Weights of a small GPT-style language model, trained from scratch on English Wikipedia.
Architecture: LayerNorm before each block, biases.
Training: a variant of Muon for these matrices, 168M tokens, 10242 steps.
MLP neurons of a small language model. Each row is named by its layer, matrix (up: input weights) and neuron, and shows model dimensions 0-191. Each number is 128 + 24 x the weight over its row's rms, rounded and kept within 0 to 255. Numbers have three digits each.
After each neuron's rows, "fires after" lists the tokens most often just before its 100 highest values on Wikipedia text that the model never trained on; "fires on" lists the tokens most often at its 100 highest values on Wikipedia text that the model never trained on. A number after a token or word is its count.

L9.up11:092151127131124084093092144101105123142106133088155085132144141138141133108109119130145131134145118143145073125133116129159134097119154168096128095136129107103157145051106125142118100127165151116110102169133101119126113160104118107091116113159150150124195117114123140163124136151101136122137086138105129136123110169130124168119081153114118100110159166134100158122140143143140151133133124089185167136171126129188116128128189130123154105126121122143140096123113164134120131135123081075112135124157098084150140102095148126101140121133137173145179145143115139116108131148143120152
fires after: " l" 24, " L" 21, " W" 16, " w" 8
fires on: "al" 16, "it" 11, "im" 10, "uc" 7, "in" 7

L6.up328:109113119085113164108130159109161145077103139130122125152071128140162063099167123183174132153052135110138149120148132132127135125166153098156146121120132117115143112099158122130133141141143124150135108146146094124123144102100104155112173155157131133120099111150122138171158123113124113162164135119130109147143144104135127114165144143118126169126100074150147139135137109122145180084116160122092111132128132157145117132075146121148101122098116111154139133107132153138114146120142168102140137121151123076099107104158124096153072166130076132142096105129101134123148150112097139136
fires after: "st" 16, " comp" 10, "stit" 9, "per" 7, "ch" 6, "c" 6
fires on: "u" 26, "i" 21, "an" 16, "ru" 15, "a" 6

L6.up385:117162138113095148137085122122151110132153128128148131107110157170082155141149149143134108139127112120181098152134110162105155098146123132109101102115142128120164120099154154120132170117134129141124141097156139128080128165099161162125130129099124142139086124116157124103150159113142151103141128145125137094150121129124153124130179112180068117145122130125126108105105087145136138156111113107134162128068160159121131114147163136121145132131139149126141142127141162118109127122153096115163105170123074102120087190097126100099118105124131061125069116115118139091150128102091109177
fires after: " per" 19, " d" 15, " p" 13, "ur" 11, " con" 7, " o" 6
fires on: "b" 24, "c" 16, "d" 13, "i" 10, "o" 7

L7.up46:108082090135108095164129120122095138147140140122137129140163161146108100112111109148152155137109157151105089121144176180131142097135151114135144124126112167145148123137139112064129109135089117155091110166117108144134166154117133084118131112119114176140143110105117109130112126130150124100145124122177069119146176134129109125095120130120101149144121159147136112130138113141097168157151103117149096121136133157107175142112130104148137108147133125175146099099129155137124106082130113123071110125149094077152115142153165162119117125158111113186194113122158167105138123131123111103
fires after: " |" 40, " of" 9, "rom" 8, " cont" 5, ";" 5, " 6" 4
fires on: "ro" 11, " −" 11, " +" 9, " 3" 8, "ot" 8, " 4" 8

L5.up422:089185102088137113151168122118163148136142153123132127133141128129089120111164118137143104140145125144167132144110065141162149124127180143133147134122129101083164136149146167128158085133120132134139150167132118127132115132112134154092136105102120112132150133130175141140142138094137102097086068115115162120159140165113138131108147129135114108124110132168094098177139121140143146167145121109105161150099105095119105125130198133122148070127124136161148137129131156132136084136110093118137083151143100135122081143122119125116088141108061111105142154085127143148128156112128106150
fires after: " N" 29, " p" 23, " P" 20, " n" 10, "N" 5
fires on: "o" 48, "il" 18, "ob" 5, "i" 5

L7.up59:143157191150161117137114100141124121091165155157124105143109118112168118187114133153118138132118124134149125146113135116125093151131115124121108140118144198133112129115100132107150126121101100170113131176121106129113092102163117137134087105141096107167135136160086138149125134094130135086100140175102127123165110085150143145159135149087095131139134108086138110133149147126142138136117129151109171170158110131124147121134101143127125094139131099139130115143163133106103114101110126076095103186102183111098166151079091115115110141109124111151116129163114086108116155110113164118
fires after: " ex" 50, "t" 6, " ind" 6, " At" 6, "ar" 4
fires on: "p" 32, "pl" 20, "ist" 10, "l" 10, "end" 6, "ic" 6

L11.up377:141134112170117141163148140147146094112115125136119133102129125100129135154145151122123166135094149125116120162130098130111090107112147111119082102161120131099138176143186115142111147132132088142144108125117098117134101114093134185163136111073126112109146123113150118117167156113132079144126121134156130129146159139135144120144151092155131148140112161082131129114136108151112110152125101146096066137096080150102092150107145120134093191128140121100098159146150130150117166154126091133138129102174119113106093140118134129115106153117163067110132139161114138141106182095186134109
fires after: " |" 18, "-" 17, "===" 11, " ===" 7, "al" 5, " of" 4
fires on: "\n" 34, "d" 31, " D" 23

L4.up28:133117153129144114146120173134121144131097144140124156162138141143112093123107100101146142095106121112107121145131126097181136146105132090110131101078132135159105133154143157120117081183110083112164123127185122165122103124133137108112095100086147135161117096128089122076132126165146088127139129134117094140098132146136101133117135130087118157157152106110140113144139154105119162136133160108103137152144163112133082122122155164123180121119114141115132125124169131115130118158129113102106165063094107123154086140139133100172120169103164170156162106124139152139167150119158120155
fires after: " st" 12, " s" 12, " cont" 11, "ak" 9, "ir" 6
fires on: "ing" 22, "ation" 16, "on" 12, "ent" 11, "al" 8, "es" 7

L10.up542:129113125144121108111108106118155158117138144112120173119135120135108167097112118154125116159104116081145149131170092123120168112098128134136134168147104165122113108128122140136134153093107081109124087128113127125123112131149170118120098099134128105179114133187134101145147145127134092085160179086114126113150131143133133107074156133117074140136117137135110073113105119163141140151162145106126069120129136156188128126148139105198103135128109123176101132110114125121101177104114083128125119106145144120090135141106172111118141126104137129140116123153169124125184163112115125147
fires after: "urr" 16, "n" 11, "S" 9, "it" 9, "ic" 4, " In" 4
fires on: "ent" 23, "T" 13, "ect" 9, "ial" 9, "mer" 6

L4.up580:098110185158151126166169136076137116139115139137162108152156142133150121112145119079112152113135157101115128140146169111162131103103127142153110097124111103141157119168121130137117151116119106129127102142125142125132148169151109134117120191115118159140096107104111160131123113145137122146111114095165142128076109133172114127125162129146104076154129142107107147133123097161137132139132101182129081112134144112124115113099170158118120158094140155170098107119119157125112120117118126154128150074174127076099123097119145180146118118081076146081102110120095132120129104139085126132
fires after: "," 15, " (" 13, " D" 10, " W" 9, " 1," 5
fires on: "7" 17, "6" 17, "9" 14, "R" 9, "8" 8, "est" 5

L4.up273:071162140134148129148110124137155112159135129102157118143163089114123155116141119075106091136121108161110127111099147135114088153173140130199134130096159118125149105115128096143121131135105101134162184101125099124116109111095161177128088107148137139135127159132146137124135097089124111094138140101096161175119147168110134158109160107132135086150148111127096168105148130124083119101123134136135120149121109110130116145152187146164120113137150126118151089135133154131133164128150091088153141118164151089139139140159133098092148118136105155113136086150134112124122112079076129122
fires after: " m" 13, " M" 9, " W" 9, " w" 8, " b" 7, " (" 6
fires on: "y" 23, "ot" 22, "ro" 12, "st" 9, "hen" 6, "est" 5

L6.up360:106123105173152126138102127141115137124100142138135120114095133110130157069148125101086115131133127100112121124111107124127187128107136152148128141119160102145159141134131104140150132115109140160103111083089116151137169157090125128150092109106166133122164122165117186129114100169127125072124109144153118085163112153149169136132111070110122109135120140136140152165124152124114101101121139146176138149108112123131118101108115103135121138171134143099096078111148128116152117118096156126169169138156118136146126084122128134090165100189108104125175095159158129096135140096127167155
fires after: " W" 13, " w" 12, "o" 9, "e" 9, " do" 8
fires on: "-" 13, "ro" 12, "es" 12, "al" 10, "el" 7

L4.up384:136128143111104125087117188154187126140114107137123131117129086115111149114145138145139171145138141094129136129144160111121108140139128143113122149054113126148126142116196130106120122122123151159133055149141120144131114163104152130125130138150098132142149171089132136137141134111156114146176097174120101116074131121135108097162133110172135089160130135100139115127087144138133102169143116141113089129148075136107112113146135114101123123156086102076097131132130134121128176107129149121114111144086127137150168102144180148118089107123142103139131097142131113071159140103127120119
fires after: "or" 15, " C" 13, " c" 9, "C" 9, " A" 8, "c" 7
fires on: "p" 44, "on" 15, "oun" 14, "our" 8, " Con" 4

L5.up249:104078162153155146135190058145148127123143139127130108138090099108137127116115125142143139137131128129129122128133125123102097132134137139158128108125127155152181077127120124123117113148126078160109119146150116130156082129156121103168118139094122149173079134124133156119098180102185143122097117130124109095180138149122152135158115087089128117147158104081131149121118152112142112141116106108144104155133135133116113109131124140166128085094115155143116132135165156171100122147100120086093109138170114153086119141099133100146110149143171110112162175099135115073129137127128154125
fires after: " d" 32, "t" 11, "I" 9, " ex" 8, " D" 5
fires on: "id" 23, "t" 18, "end" 15, "ist" 6, "ic" 5, "iss" 5

L6.up479:189093135129147095153136127110142171159113131095131113139119123134116119152129132126111120148130113089163171125142146126098104138127172162147086139144140143149099141132127083165134165143111162118104103116131105172131052122129159143094134147141112120074144145101122131111113138070135118092136137147125109178131086126102105102150164126141146119161163129166111155119124123143132128146085140174108133145146107115123112125139131144143114181135103122122082114118117095133140168085088151117087126127123158148090138130097103138166118113097120103141122094120163169124123139147172100162
fires after: " C" 14, "or" 14, "oun" 11, " War" 10, " B" 7, " c" 6
fires on: "p" 36, "c" 16, "art" 13, "ust" 7, "ven" 6

L5.up149:136126110134164124157131113103107155164121129084129149155124162132132090130130146154141119146131125148135075111105147127174085111093138144160144130100079148128124092125118106149139135144152119162109120103116164141126098138145172119128092113124132164139126105128145140118147117058135132120119136113177121116108111153113108202134110104171097084143147116133129114157100127164098175138078129112136118110110145155102147158114100152144130153161108126130118092113139103129158110084143109101106136125134162125089091119114170129119176120189108155149118118187148142107134113140146107091
fires after: " th" 16, " wh" 11, " Wh" 11, "h" 9, " War" 8
fires on: "ough" 21, "p" 21, "ile" 12, "h" 8, "at" 8, "le" 7

L7.up87:110112185176123102154108146109130131128162139151120139149139147119155113141098129159101143101158133092136080129130138124118115134088161152137175118115134160094117107122153089107137110126108169115098093137122122132128112127101178137127131105107105133150146129091125126106120110152107115130143098092173096162147129147182150113121145159195134126159154142144106129175122142085123100163105148119122129142103070175119110106124122142099106160118147176132071141148082117152113118129096114131128163141164104162080137142096104117113096091105140121133132135162125106121095124155135102144
fires after: " d" 26, " D" 24, " B" 10, " A" 8, " a" 6, " b" 5
fires on: "ist" 17, "ep" 8, "iss" 8, "th" 8, "ord" 7, "es" 7

L4.up671:123140155120111179108137135114102153150111144118129106108146114160103138103148086164142088127162144152137153140064148136140139144118192133142093142121147116087156183138186089127136108111139136162141114100118103144075122133157171098119109129138152191121143120151112113146127122136170116131117082135152125105104120127140102160098115095075154132113126127161112113132156119100090142113147164085179162123125104090129110115116134076167123143158149121129115087138088155141134125114134103080122146124100113114094138124136156153146136121148142160103169118135131152119133119116126121111
fires after: " W" 22, " B" 21, " w" 16, " b" 5, " qu" 5, " G" 5
fires on: "al" 59, "ur" 18, "ro" 13

L10.up328:089133115076118102127120125092146101128120175142134167126180129106122139131141137133124125125130164152149157167106157115099133154118126086131126093166155122084128125137130137128122107148127113100077131103148136101085113160117160138138149120111136126110116106153141182124090153156137109113108120115145096066141132194137156116126103161122126156110125172117102165112183122137146159099144126109143132116093145127136094181112137135131112114128084092181121129135138121100135130173101111096098115128166152097109127152114108088126112141151147088149139141100114151179154162130106154122
fires after: " f" 32, "f" 10, "qu" 9, " rem" 7, " pro" 5, "pl" 5
fires on: "ir" 20, "ly" 13, "ain" 11, "ail" 10

L4.up343:102138136157125115096157119172156115106150090110093132120098119130120114149133106094097187153095151128135107105120133129141133162142124125113121085157122117165138151142172119093107160135131135150145128120099124097108092143101158134130133134139131149106093134153090095151163120130127134125125127116097078145149130105127111108163156155112124086124121156114180159122112100147143138148126097109122124184092142144142095128147136121150108083101140099159091113151106075087146145117132158136113098168135087129141139116199132134108094179179114162139112095137159149123160157112136135110
fires after: " c" 26, " p" 20, " P" 13, "p" 7, " comp" 6
fires on: "and" 15, "a" 12, "rom" 10, "ame" 8, "art" 6

L5.up360:155167096110131110121143126131141080123125154090122105151151132158118122084119094073160122149166088138156150102126091099098086106106142117114123134126120135109105126131134118114109113147163113182119165167107148157148126118120128071104128105126083163129126118145151175139120131068117145087134106119091119106141140150106161148113166101090110129101129136130119140091138132127110179149140139149127169120122179117100138123121149102167162147129118137158172139151162181147144113135113088090104096164160101122154107144133137119102150114159107159124125130147133126129102085122123153135
fires after: " N" 30, " O" 21, " w" 10, " M" 6, "O" 5, " m" 5
fires on: "o" 32, "y" 19, "he" 16, "ne" 8, "ur" 6, "ly" 5

L4.up503:159130154135171186107144138145138117080134155123155125109121127106180107113108125112108127099118094104125076124169143173116138114090112120136135118143119164125164111062133156083142165122132131100092109191156140141155104147108139130154152152117140121097126149123142150136129146135134124125102148108118157117131131092166189120118146117168121112141122098120099137159067125135104145140097098153179109101097122140130137145087167150153139164091167133160142106110135120106121092123135141120077123102155153115128094117104099104113103092113145129138113158158109142106116138148123107132
fires after: " D" 26, " A" 17, " d" 12, " B" 8, " I" 7, " a" 6
fires on: "c" 17, "ate" 15, "ut" 15, "anc" 6, "ep" 6, "in" 5

L10.up636:146133123167145091100126167132154150168106157142117109133142084110145137117153146117136127077177144126139098156081158108095113169147113133127080086141167078123151109108091138104084153095105144132146115187127157123123143146109147188117119119139156119117106146139156159094107128145116136153118143121170131115123151080140107133121163080093128142097165149105131140122117153114166145099151108097131090122131152171112130126165161102161129113130157117099147097104120152117096135111127108162130158128139122148130140111129070124092120138143155093136131144110152162147135133130098143105
fires after: " the" 18, " The" 11, " r" 6, " l" 6, "The" 6, "ill" 5
fires on: "at" 22, " per" 8, " main" 8, " film" 7, "em" 4, " album" 4

L5.up593:129068136112133113169101130099103128142114128085148154144125158158107136108144104132163137139147119085128138151116082096176077141128150146136067101163144109141127112157128122168097129082169097092090115167139141106165130119126136139121104112150149159144113141124161166083138095092140127153132148090147136147141137144114119113110150123151175079166122181145102137155101143103114149108104158092123069109134127127115112109139120114135115135167148111121162074115125125089152110160133134129109119141074143158115107140151135138108137137122158132159103146119158124149133156116140113122
fires after: "," 17, " wh" 16, "h" 7, " Th" 6, " th" 6, "s," 6
fires on: " as" 29, "at" 21, "ose" 6, " some" 6, "ough" 5, " with" 4